From a checkpoint of a small transformer trained on Wikipedia.
Size: 16 layers, 10 heads of 32 (2 for keys and values), MLP 832 SwiGLU, vocabulary 2048, 18M parameters.
Architecture: RMSNorm before each block, rotary positions, biases on query, key and value, untied embeddings.
Training: a variant of Adam for these matrices, 368M tokens, 11222 steps.
MLP neurons of a small language model. Each row is named by its layer, matrix (gate and up: input weights) and neuron, and shows model dimensions 16-271. Each number is 128 + 24 x the weight over its row's rms, rounded and kept within 0 to 255. Numbers have three digits each. A neuron's up and down rows have the sign that makes its largest values positive.
After each neuron's rows, "fires on" lists the tokens most often at its 100 highest values on Wikipedia text that the model never trained on; "fires in" lists the words (lower case) most often at its 100 highest values on Wikipedia text that the model never trained on.

L8.gate695:138140181128127151142162158144130107133130115084135129126113143099115140130070094126125138100115139102142128143133097109121096125139105130147104138154129108105159091105122148098127143139104150136122124121140128098085099151162126149059136154120106130145121119102149156106121155092152126128129103120110125140103147093132111122107124079140095137087114161106168095140132072088079133149111102139100154084116084096154155105155171105129161151145110100097097136114115125140126144101105180138145119140135087141149158146104121139104087169100115151100064157121126089120129090114129124121163133069114172121113126132165162113116132137159105125121116163124153130068179135116138176111138092108123158165096106108159110155138141115131123135145105128148111114098118126135149140142147099
L8.up695:170091130108137115091150114138167129140094101082109131102075154158145142152147121088130112144135136096142089150121110091178164089156138139141126127100154111089133134093138130121108110109129109155119139125159133162125151098106155147118167128153164133132142123128120156146125116143144142156129153100108138152127104112153120123153148087089113133127140140117146150138123155161066163080089119106136072080139143108133125098131080099155117136102121167100121126191102142157137119122146132098080140116140096080110140172155107125139116169160119137112143111119116117144114146130079133103167154077121129125137143125105097129105100126130159119145142180145132083120147154110139146098139123093165127110137080086117119156115159140136166141144149128158138106113115121144166107105134131
fires on: "ated", " Best", "min", "ress", " for", "gu"
fires in: "nominated", "best", "actress", "for", "telugu"

L3.gate73:146166108141136118130167095122199071125181140119169128104163140144142065156105128079131092083153099125133103111139128099129105153131116144140144101132112143113126120118168158115090125122094105138142152179180109140141131106132145081164154137166108145159096078086136116150170108110114129106160154116105124130123170160135189113150111110106108141073119090104138131119131136090142136155137117132111135082098088136113108127127113145121125148144131092100104117139112121141118129110121130149130139096140140102151105120103104103132105151091122132127127121107132115132150116108092091119123112157126090126125118120104160109101114143117120139129183110109139143104114137147116125076141133096084133136133105106124132110125138129115112142146123166086114112084122097148130107136104142
L3.up73:107128120124145110159089091143135116162076124090129185152146150123139134148110180106137141185150126112090098122117159125089114138155110121143117158121129172117080115127122089133088147146113126136177146170119129108167163131144142156109120130157138101119100126151154108156127124138132190135107110105096156158130130108118145120154156161094120156141120105137092158133150149125085119156106090120140172148128147132133094150140104145120133076108141127142083116145113107092170145123129117152125112115118130075101118112108079127113125151118101136106040088144136146120146123157129136130126116126122117116110209120131148091140132166128087060122147098136096081163146134130152144120131127160155105072139116152133105148141137139130156161132126149112114167119100109096141158127139157
fires on: " West", "der", "east", "t", "ver", " East"
fires in: "western", "east", "west", "government", "modern", "der"

L9.gate505:129153167098153159103156163162181141108118149100120138152101120130114103109117105136090127126131137096104115155180137123098112117138155148115173126120157083169155083150125119135057139121149147147107181160097150154084152116141164115129138108107146095126141160136161118145151103147168152157130128136115095136196118143142132137137104117172154128172097152092155136136107102137112149108153137118079168096115092153109120141161159122147146124148156067128145147131079100155103130121116111128159132121125169165086111107083134093121146129162107170115167130123094141104094111124152107066114099115123172158123143090120110099119120115120110085100101145135162136135112146097135138092137114098149149118118117114092153132119139126125143132093129122139121126111086126141161116152157109
L9.up505:135151107178175138110111146103131088145145181161126147111104103118137114156101096095112104101095167063175174105135114110129140111137112100130119157097102130148118161148164081117188147139156106115125106155135136107159192113150158137126137106087139099148126106095155128098131153156147112103087149134144111173141124116160074086167104101119131130154157137103150122142157137091115085132140115158128118132148106114163144109137108126102152111145104120130103107157110094147120160101110158091117098135113139102104141122116156142154134129135130121131113091166125139106122136123123118127135134124099149121165129120128123139132129133159145142114128088131136098141091118138121107086130104077109162105103155104118140161145116114109085134044126119165153154140120171123117129147133111
fires on: " him", " it", " released", " me"
fires in: "him", "it", "released", "itself", "himself"

L2.gate53:155116137134135084136100141146134112137116152172123165100096126129154103119144138136111136122132149076087145140093142135107108149135080120126127115125090127152157151180152135140117101122107157116133097127132094135165133178118101121110116101118161180098163164115126134089091127152142101147070115090107110131163203150131112156150105125121130119114165126106139137154107129120098124109171093104146187106136128141133155137161145126160136115136141101142159104130164130130119126128153076092110109145129145148154143159105155172158094086139095146134101137111102135160110128154097147123129155127143119100062131116101171064164132117113121159136162164163162096105160121082087100094144140134155113136155150075123109124110084121107118124087120096089111133117137168151119122125158131
L2.up53:114153136141125137125106123139170156170145162153109121154156113124140112131118143151079159170122155158115101130135162178115144149135125117096169126116118161125122079142137125100112114102097093132089104113143146178127125160139113146163093139147132087157114166130126097089087129095158138106121108099094124172183190129129156139151118156111148130148124113092115154112130156132111122143162130106112137171144143169163127103134137142118077049142143136122147137145131158094127145132179089115142139134118151128134204115142144152134147111137097128135160132148090134147079098131128144130131094082171129097122151140161136123144108111129104133157106098107147076141151107144159125119093109138178151122139107135115102146126089157151121146132122106119131106125149098150122123090157140
fires on: " public", " national", " World", " American", " International", " international"
fires in: "international", "national", "public", "world", "american", "european"

L5.gate332:133141127098143174144149122125124142145120137127176148114112139160135111137076112097181090129161144104145109132139132095105092091093162116139096127136120114108091107130133131134089139175139133130137103163157161139135167118156124171185136086161127077097145152140133096117099112064146160113114104100125128098162124123117157134130125134086120127149115083138112115117165093157130090171114168129087115161123091148114113096119120114097142132132144111125164147141104130148151127142139116145117159138155124119132134159151167131133120128138118125153117095141117090115147128168126149123096078126097150122117150111152147102079132151139137105131125102098147159146151112072142114110087143108088114168129112101181121100131134128143131137095105150148133108115107145138129107115124156
L5.up332:127142112135148151098156137111171125104133128132147116139151130148106143129150115096091096125119123146104115088178090117136113137085106145134122144093124122126131111101088108168124137115136113128148125147134126162147128101150145196140106112142151173112137132109153116133088105140154140134141120127153148126052124116142116105082127147140109090158122124159108122134162125153111095125081123100136143084082138115098102122140137124142133113132119148126110125106052149101091129137147113163140099121137083147107158157130148133122145124109121168133081109146130162107099137123134118152118088130092179154103151122151140086110089128119147086127084125139184107153151101130138102076145163123158098134140095140141086131114117125155102113078118143167123102125098140160118082165115139
fires on: " John", "on", " George", "e", " James", " Peter"
fires in: "john", "george", "james", "lee", "peter"

L3.gate214:118119127134098115140093169160121118134124134125075088143166141123137127115128122134143093130123150062115123117105156083097134105144116113103146081130139130119150064115113126193109135157127069142164092126128144154132110141178122150118083115116155133128152171123107106119157142120112137103108172122120110115077125119078080122114118081113162134157125126132152160138109139177107131126145159144135126085081117192116104117104170110071115158142091128156116121160124176123104086139121104160113095113135134116118125127138120099154138107108122145139144108110105158135102116099124133142146131158161119153118102089113130135127141099137133164117161157128145154153185087112148127133113109137132136134125107079150094133144147126134097108142164109155087110145073126143111124101157130
L3.up214:130143130134112109129143156112068121128122148113114137120166129122108120150111086115165104119137089132119144129132157115158132089131159134136165106136161141079146092123152093146153103135163101101163113090161128128160132112103120127111157106147103140174122163104105092127123089179147140106127122102138146102076157124147130123104100152132163161162091118154104113116102147154111109156096163138120158122102093162185103123117129176134111074099106097133126124174126091119123115141110174104100113151150096120139143148106170107138128109114164112139122130151126141135122152141113160194133120112150149164093078076111121110137126119140160117151166185125129131150126085106122152182116125133160120146179130147144123148147140124121140111141150138112085121151118140150102147134091182
fires on: " John", "y", " British", " George", " David", " Charles"
fires in: "john", "british", "george", "charles", "henry"

L3.gate76:145110157101113152118164129189148134141092129132122119135100153166133142159099129108158114153134130145128109140167137117192137125145129096159087157138120108164189089161115122125131160160137134121139120098137143158134131161154100140087168159121117157079116139159124113158094112121135136104136132110118118141163115117137085143124102138117121131142151142096133158089109124129140127140103185131133141160124146140108087119138103153142119158131154122096147126072089100136149146094089100175112103141154124149108117124076156117109146088120148108124146173174147079113131155115121113147151119139147087107115121168169161103089129135100146110093120165108125077144126142127157129142083118157120143140098108131136138132116168112161133122146131111124134141143104082072161144132114187
L3.up76:106113132136098147127167082168163110123154143147113092123145104121106126115139161159113152139129127109147124136129118098151093116134099132149133159152128163110124186103173163104142131111090091166123120155154181117170147116121155077135142140171158144127183106147095135135125076139192133178101122150116172118135120114154130114127133128128153147114139132125128140127156108074144180115116116117165130141080153130132126142120085118135110129116130140131142125106114148111155146107127103148117134085136083123098123099118137116162118133155139117131132124172168117122141175098079099154173114149133080107137143130092134136102071133113086129118154150136090084116079134102101107101128115126116119136100150122115124118108114138156117118169152082137156133121126145123114158110131131
fires on: "or", "ent", "il", "ate", "port", "es"
fires in: "according", "subsequently", "approximately", "important", "similar", "subsequent"

L8.gate765:165145123153119122119098084147083126130228143095150130098140140119151111152091095118172116164141157145104130131178167123146127149141121090129102125111127141122161081153113149107124134089139122176121145130131162112118114144099143093121133142108114123143122113135104149094113095141115138102082093111139108109165147114116170149110141126145106101113159124111122099086090106114099081114097118178145141130163123097176134097141117136137171144078165135115155134108104105145175157142136086134125137127103158135149144132187119107133134109119113101138095174149126122154133120133107158134114095125159137108124125127081095089092127133169128148159139089120109108164172138091121090095097129149136098152112098127126119149167158098117162128122099127130126091139119109105123132112102144
L8.up765:149127082150126117115170132146143112112101155131124120089131177072113115111111154153137120108132079093160127149119098093107124113147144122139131096120127124139109127137115057167150137181093133125137126133152119121160131093136136111115114150131180105166126105143087144111123160110117097125153096130108134146125143133101107103107084147162144090151115166161124105132114126117161102115141122178120144150127137157145172114179140162179162104164153130146152128130109076138134166136119131145122171131141112153114162132100100122082129095129136119122137104133174088076107142160142134149120100127134156146097128102124125160148123113144124071157131137115122109121125131093087138177147132168126132167101114122136114165131080146133147129158128128126146113092134120119124154135153136
fires on: " was", " pro", " is"
fires in: "was", "is"

L11.gate117:130133129118131149122164096116155093138163091116138130128135156136139125142099112076183127097164068112103161114135107130137144145127122139122162111085104134119131102125128169116141115098067179080107172146107156105095128163120159115122159109148105134151106149123111132119095158099140136093129160120128114130154178113117165100142159098120140143120087179127154117125133115149086125138153198143149167135133126137120130120146099115131108170113113112142129143139142135129149163153108097123131098152121143141120156151120147121107142142123099121139159120152115106142116131130091121143111141157104131137132145084098107168157141123163109184115135097113169142118136157123168128168124131118121119107108076152129119149138117096107139110153125070160116164121157093161119170117123146
L11.up117:122132115119139114105131091157185131157164134110132136117127163096087140123128107100162146162131132130091135137101099168100145145139100098066123109153122100143121120172087148169132132139137147155118112121132125125193098113063139110119225158179168128105131150119158137104140170116083101114163152136139098130156166165120133087122172136132102128101140103104142104102135140123175112094119157141119142105131165145153107110107094111102119123110112125172161115123112140128137111107129074111149135132135150137150134133105139121123142111164132132107126118115136142101161081115116120117144146117132123152126127146130128094119085133142140142165108150125098080180106173145128119089164124167139157133107100139084100080141141078102137131163119122119100136106122152108164147121172104
fires on: " was", "U", " is", " U"
fires in: "was", "is", "while", "us", "u"

L4.gate28:127153131151132149148156136121139146118153135119122104151128141108129132155135152106131119093137167159119084149153084056143177126110153087144136136161117103118106140161116132068124098137138137160175127152119142100152175150105164102138159113099113107110161116111142139134096143139135106149135122099099159116130125146145126143093128125142086099097135117116094122110106136125110094148107136155110082162163152134114087117152071101116161161168100178102152134082087145141133146142082088139088111101133112115108097118149151096124121118112105092123103118130166113123158135181130142152088134122128177155101168132135151129077146133105128140134133155096098101125116125130114159172156142156102153153131149150129149112163146126135145118139136122106121090124098121149126152109099140
L4.up28:123150081133120093109158115112142143138164090121186091134106103164141109115147166140127109125155101155089125169176130100061130159118130129130133126151142134086116128110135130124157128127100133145128145149133128139157142094153118122097126148121128149138115128165117072137137094139111113124146123147124111145116101166115126114122108143079099141051129154133158059153146111121118134113199127156135150133114087116140108112109147124119141133080083109122087116125108166137125115130164143145147125121142146165141148128118095158128127161137113136164122119151113118104137166088148094159142080086154103101144156135143093136157113118122110110150146153142118167091149164108082135160090132151072114112138092148134149101153122149170161133088139141134113117113129129135136120163176155
fires on: "ly", " had", "equ", "gin", " began", "–1"
fires in: "subsequently", "had", "began", "1", "have"

L9.gate577:142103139114131133141102113146135123143124160114160150116090145123134100147111151166125154131121108097110136122114161105154078139115128121192112148136134130139152147171105093111102142131085150148103122116071140141148179136115154130152104080110119136133118128135174112174149140123168114166129188129138167164150129112150181117127129050123093109120120144110118143103089125109167111069167100136146122134142168078160150106091178169127101111127132153127126173101140130138143129114128104124137131129131118162152137135137143131144163145121121113160134106130115134117130115160133092139134156074152109122111136122133134150130116110107147131140061111123117171099138143087121177121139142115134136141134133149142149122138127137148141151108162166106093126137159145110123128115114143
L9.up577:158115102098135132099132112115162167159140143170125134114111094136088108141137169085141131107127116094118172096127144082123092097179171129140125132118104113119093134109143164101151169128144090125094156179126086141120119132144131135105116143116160149152127132146143080119188149135142119154139129143134160131137103151152127138151141120121129134076109100115137106102139103085099115129151124115171129114106143106134122091119118108158152135140087123106134150101087133093148133107121148116108138114118131123082134118130103124143105083125130152106115151131102131155156138157093118113161138088087107164131151143129137149107078113170160143117129153186119171114145149146115148124184118139146182143094137129113147107118189117082122106114105134145123089134109151119192135153156109
fires on: " for", " in", " of", "gra", "ated", "ed"
fires in: "for", "in", "of"

L11.gate651:136116109137158103141119153176141075141110146116124111138159171113123112118143128090119136122148153111123067162136156150166105093153133128165114120129138149155116137115141136119133138154116142155132103137151163104123103128106132167139132081140135147173137127156154136146083110140113142159158121168137095095180162153097149131175111103125109134132170094109134111139108126083107130074155124100121117095129107130101114102140159101109142123207149156128124128098092115131153123126140141108075101096135130122129092124129113132149156146184134137149092153128118090095105116131132146125152086120161139128130176091158102092144146131120140133105155135132168153121132101133138159155135151123097160120135122112147139121129108096083122087122139104111169119158084157146118124136158077
L11.up651:112113133124153143109094077136132151144133141129125116137147103134156157128077116107153083113152132074098119162099111111091121148092105145101113117127131120115142103113108140098128098133152143152119107076086186130136115140135149127114142117115123124189145070152126114145106085123148113131143105117109093171135124098114138107089165110151079159117099143145111111079131161110105098111151174129154143099144127162132101097136116116145107150156119120119146139113167108135146101134129102096132113117078137165141139139173122118126165165111175128135187072127121142154178108112120115129152131158131144118130084144127151140149108124175120145130169080146137168123101140123147121119149148154088120126122134097090096138114115116168112145122141109160130128119133142116125121119124142
fires on: " to", " into", "ed", " him", " made"
fires in: "to", "into", "him", "made", "his", "it"

L9.gate704:130148089088136120125164169080119144149104143091143132116121107142140109153119195120154152129130152130138123170118123133096154114135155109129138116097084118162097148132151148108137121108047106120129116142124139064131157139079148158139053175143152134108147128142149104128107084147126091138129153144141117131142109163119149143143118132135139106166135128106130187138136147155171110167136145109134092110106156091101117120126136186147142167145129110149143102115107094080145152123113099121077118159153114095118120146145097156154124122141119141112102104131170158159121100138117148142150118152090169146104122123165119155127150140126125147127173152124123130155124115132173148107133134110093121101151094146103105101139117138186128152100127127129140169121140132125110082117130138
L9.up704:140114175149137110129124072127119154156127128129119090176156144121129121103145167109130128129108096145113155156112133109103126128146111138125160129134122107092109122115145124108194129129182144160146128123096100135160179144135109142130142123116117109134102135133106134127133123163127169137111138120126171113136167118115105121095162104160143150139150115120150101158133155123152132113108164126138175107106063134153099176173107126149114133115134140148151136140112110166139129108161123106134144173123171103120156115138123083119178102134131127099128139191166126090168135139120172110109079089184120061124112117154123104103120069150089103135124162152143107135117131157144121159098098126142104141104136105116084142146145129193121104120103139108108135129141151147126093100134149
fires on: "y", " some", "al", "ome", "um", "se"
fires in: "some", "any", "something", "those", "additional"

L4.gate205:111137133130107129104113104166133145106122151147137103117072142148162158176131187115134146153166092116108124133132100133168097113145093108124127153110063134167148131158128136125121160119133160089129161121128098127119143138110119118152111066123113091122148096110147136134119127121119116141170137181096142131141141146102129131119121108068145124140170132117142118126184103143130102161096132107135131106147167158088131125121144125131097096105166137153151126176174119129131157133148150174103111126115096133142140119114181074101153153150151153124121126135149082130108131110168141115096132136082108104110138134147161119106147114099115131132152178074127127167139088165115121135091116092088106129147139117130128120129140168159166148122113114106126119135124145141113125123148144
L4.up205:151098122094091090155152116118150139133097159122124130137095130124114166155155140069125105151130139121094129139162090136122141124092134147177147126155126152105161166131181121112098148142180171125125098119107159099117125124113143118143141126103132126119057092151131108155096128138096169120142163161115105164136158116098123159143112094093170079180142143107157158109148110154126076162144139112138134120162166148083121141129124136127137110128122149184122156133149157178123178158133140170128118175116089101120126118147149135112157111106161173119111096150177126142123107135136160097093139136121134115142117144157123140113111133166126157091120125140120134157111114134135144110140158100133137142130119131112162068128130142105103114131123141154138084092134091110112152115081124
fires on: "fe", "son", "other", " father", "gh", "ous"
fires in: "son", "father", "wife", "mother", "taught", "housing"

L12.gate810:110139124146143159171150090150108114148169107098138104126112121103127178116164147139151116131129190109145135119123117092145136077165142116155175101128114129091138108156091100105103152108125123092149175110162151119137141145130154123148146158123124152201131092107095098164161075106155153101119115114093146120117092124142134162133155126127144091088123113134160130134111132115121093178160165139127097119123177090170143134092141131148138140077130128119144120122135116143156166131131120131150122111122094151143101116118126102123170113183181089135173134123148118075145115111122125161129157106125131094144160119129114118111099152106148118178140125149150155137119161155137131087157134158115125114102147145147112106163177115117162157146132128093144141170115140112106149117116115
L12.up810:110138161153144103171150147154110146145133135104131108128138128140129105078099092138071100109105121073158112118091098105165079078073107114127150140103124145125150118138131099085112139091133142123178070123143140136162119109112132144130112108122097140100083140122118114108092157151116156097078157148096129134125137146096104112101106137137095091148118121117160129102105124138151142080154095113137133156131144133129119195102098107109136120143097139098148146095147146137115100102136125120163091117109138155140118115117130171136163109138115154156166132089108173150135146130105160143111148127119117154134119145114075136113091167133132118140124119134114110135103093150111092123109142093074131140098117131122187088118081122141148112123133155168106104151143101111148156083098156
fires on: " of", " the", "i", "im", "g", "gu"
fires in: "of", "the", "digital", "important"

L6.gate762:141119145114174124161140137111125154114147070070153098163110109169128133148108157154163129110099103109129150184105128114138089092149189130177105136133114094130144144159124112127096130179146155088184162121112163096140151159114146094153130084106153134158110129151118127140158110140140132155133202139125151150159135130112191124124125134151108159139121108135154147112070153109131114158157100135135119107133104107127100099106127124130145154108085129129137133107121122131157124115100152118165118133097140124125145159107112105140138110130130173141087122162140138091123148120138130135112145096139124159165165166153134137114151150132098132115132163151101131099114165114133133125161128136095167127084078144144112088151111114141139116111133160117134120090063146142091127155101153
L6.up762:122130174124138160142110090096156175106147106101168144133173060169099131135153156092122157108150109148126142122113136110123092080185153136153137175141088111099121114124097134127081124134153135067134114072163129143154147125116130158125104131103112123156126102102120176150156123152137126130109124164172164140150147113132130137115140137082150105112137130125155126137103156089102163127120109125108113116134113135087117154136169142094129153151110130090118131105129122124153128130128140108121134111151090140142090127149092113090143130155162127144117103104148091109151151149119092164133134154146086149124112120108167127111093134114116130108177120138133163104098101162148121128139126155168103116115124171121122112128097186125131154106102089104174118129149155112129135175138135
fires on: " had", " has", " have"
fires in: "had", "has", "have"

L3.gate623:125150142178112103146136148128137098153132144116164097123149206170099129122097091093170145107139107121145083169118098114132119146149106116156132121137086133133139073133119138137150120126106120096177178188129160132097114110120129111136131149125122161169135127109139125112135105113130119079141139065155097142179134128132137094108159157122071133122127100084121110135143110111130106139123102094134156135097114111157123126122195134128123103117136122151168105148139121136147144132113100126102121095192150140148157141184158169153157142132110131133142112142159146144166143106131136120097103150143134075115166115159145140133134159179085104150111130112148109138146099108141091118146146142148137118099101086098083130102137132112110136088121131130156127094120130094143117142099128
L3.up623:096159133164139105121111127105147124164121138123141100184135191122112139130129112120144154126117152113132115184088135132138136179177074114151127112140135173149114079111116141123134093121122138090140153160143165085075139128101152127110146105130098142167158138122085110108114105116142111137146106090154142138131129128125107134129125171094095123142142159120135141119180097095140134167113127154159130125100133132144136147094156111124119108149098110105131130144146151116131169128104088102133091097112167119070093142143131118137156142078124150154154078116148151163163138121117128110127127151152151082167137138125134125113129151139128156160099105076179114114162102173094099130087151116108121159135103090055107140120107148118114130118122113165101129138125144128103112112146098
fires on: "ship", " band", " Church", " Council", " Company", " company"
fires in: "band", "ship", "company", "church", "ships"

L6.gate542:124119141101141134130156139151156156154118132119113161102136131116170110118160120152180127043151104163113152125126147121147116134142120099120128147141161106104139169135132110126122127127122142106120157101105123124106130139095119107125139069146132130149099163120126138144158116135149111118120121111162093109182139147138093085155155161118126138132124094096114116112113143167161179132157077128157155114156101120178115173161122126103133106084141141145130145083117124100112101127136117115104141138159116086191190111109132156136137107128122148095121141095113117091115178132148149165119131125121120104053125130089156145094108133156132134104161136080158132158128134095154157093114121127156087145138131112119151146130135116138121110091150093117105113131101168097132152125127140
L6.up542:108115156130141132118087134107115118130150110160119138107142086099144113152133115139120111101144145126136113129104094119087123137070113107132142155177150157138077126158133085151101122171133094186103106122139124122102125133129135116156186120129076164116143122175137129110095138116126150135116092101107126130180164157128109152128114116138143138136107135127107122138126133168127099146089138140167116103159170145135149145110102135101120144124152180155129134181213134110111183102143136115120102125114111122134161142114171142128145098128133121128125141123140153095116138133139139146074126113158090089132171128122108098125101152178108080122092108143126119124126113113136172089094114123140135161181078119152110131168136123112110101144091140110087133173173135092187120082113119
fires on: "s", "ce", "se", "an", "i", "el"
fires in: "s", "greece", "syrian", "taipei", "hapoel"

L2.gate170:127156144103149122141149117148146130167146130127129137139128135083157115111086149102129116103147082156136117123103140124101169158120131154104108140138146153125123147146151097092056107082126140183109107128108134126104121130141103151159182124135098102137108113150101105114086125099148129123157202151140143133158133096121118101152160147090149120156188156114129170118128120128158137137145109117105135122084135128081130141130176129127115131182140099117133138136137105097096187142143096130116131070117134108106104108118101120170132109134122141163136113119121148177127087119144134083103135115120104104123110127131134097105190135132125147130146091084099139148118096122138104080128150131145125129122139107095084089148116129147135117121091127150150152120124138123116111105157092
L2.up170:110117122179108130121131115119156101148111136096144118111088136120101152142110120158112130077119133093108111133162169089174171140126102106130181122161139090166130126150121123108142088134103141115145117152105110114141145171155100129106079081140157086167111134110119104143135110147140152138100134109098129108135139124139131095131156114151142123175123126117146170101082112138089099095098108133122119110123140105122127085169108163156140087104134138145145120130114168112095136138157114161142111113106100091141111129141155114126119101143115132145085106128104162152117114159118127108107101123110124116113137119113152122146096145136112119145146134105094178104118144114154098080116134141142132135113127096144126123169147127119170100119160106105154111141125173120092116163172151
fires on: " her", " Her", " him"
fires in: "her", "him", "himself"

L4.gate423:101116170143097136126100135152112130127115156173111124144152111097119150105110130127154110130140107144124126139162155148091142106126152119149126122117116116135158135115158132134117121120132142109101102117118202136170127137136107136117180136131145129170128128084107119103144091136126095116136146132107151088128155113131154137101118160157144143165128041098118125106139125083134102141148091166168093100125122129114135143133118135146094132116123141096134111110114090117075148132127132156083129132086094124143124119090156138156081124167140124123152147072143130146157153100110177151139099106159079118129141140111126136149117148132160188102123126108064166118159130118157127147072156147155135115103151137096137097124111089148114116129101157150136092108116166113151121137100088
L4.up423:132119183144093147145139119132086149140123088142109146158145115132148150131154132137110159147161168142107103140138121136141147169160106086048165119114118143127133152131113127146182107118126046125125152175094144126148148097115150118164123122157122136125142116121117108136134119125136062148116127118131119084126126082129112133081136185113111110133176132115100149161137099126130131155141131137148161151174130136136123146094081111138108114068093083112126175142091139150111146106127126125136118113102120151128130150087094162128150086122092160127176125107127094147156132109138121135117152135121127126103116102142109116136131103118126106138092137165133126142136108132146156112126150167120147125116104115083164131111148134151109111142114106128109104176080141134117106163092130
fires on: " United", "20", " Africa", " Mu", " Union"
fires in: "united", "2020", "african", "union"

L12.gate361:165099062160137138150125126116124113134159137082086075109108144116122142113146092097137167125136087139125133147195143095116135115130093168184124109129134112128125126142104090155132117125124149154134083163142124123111131114108153121108162120137162080148111107162136134151154153100154129130124119153116129121143105149108119107117141123107119093114104094121109158131113116133145098142129165174154111144131100103109135092090121126068140173112111141138125172135178138150126165151114107170146178112163142079145146134143103138155123101130112126114116114164131150119175117124136116178149135128112138122111173144146074117163113129141167140159113122139111103153115097118152163114140119141125123114089077088141109099108135112102076139144128138102159171152097091126172160126123126
L12.up361:134125090181129120146127127106195116091155129108143121131117131106153122091110146149147157110123128132150114128157159162116131115106077108145135106122119102160086100139103148123118148069088154165124126133146104134145171123095128145164103108144167122111106165117112125146173113131112132112104127131180111140154154105117169133181096136113127114124040109129156090163131107115167129156085138168130114179104137118109111103110185130112129168117153113135114158138113128108146134147104144165132112167155143113135082147145115124127100080128099148117108080119123076127111120103085120175111117116068116144143095144137107127155102159135116125121113142127159107171132167149129118143131102117146101108130095139131095140117079139124133168109161123109105128134125117170101142160131157
fires on: " as", "s", " As", "as", "ga", " New"
fires in: "as", "associated", "magazine", "new"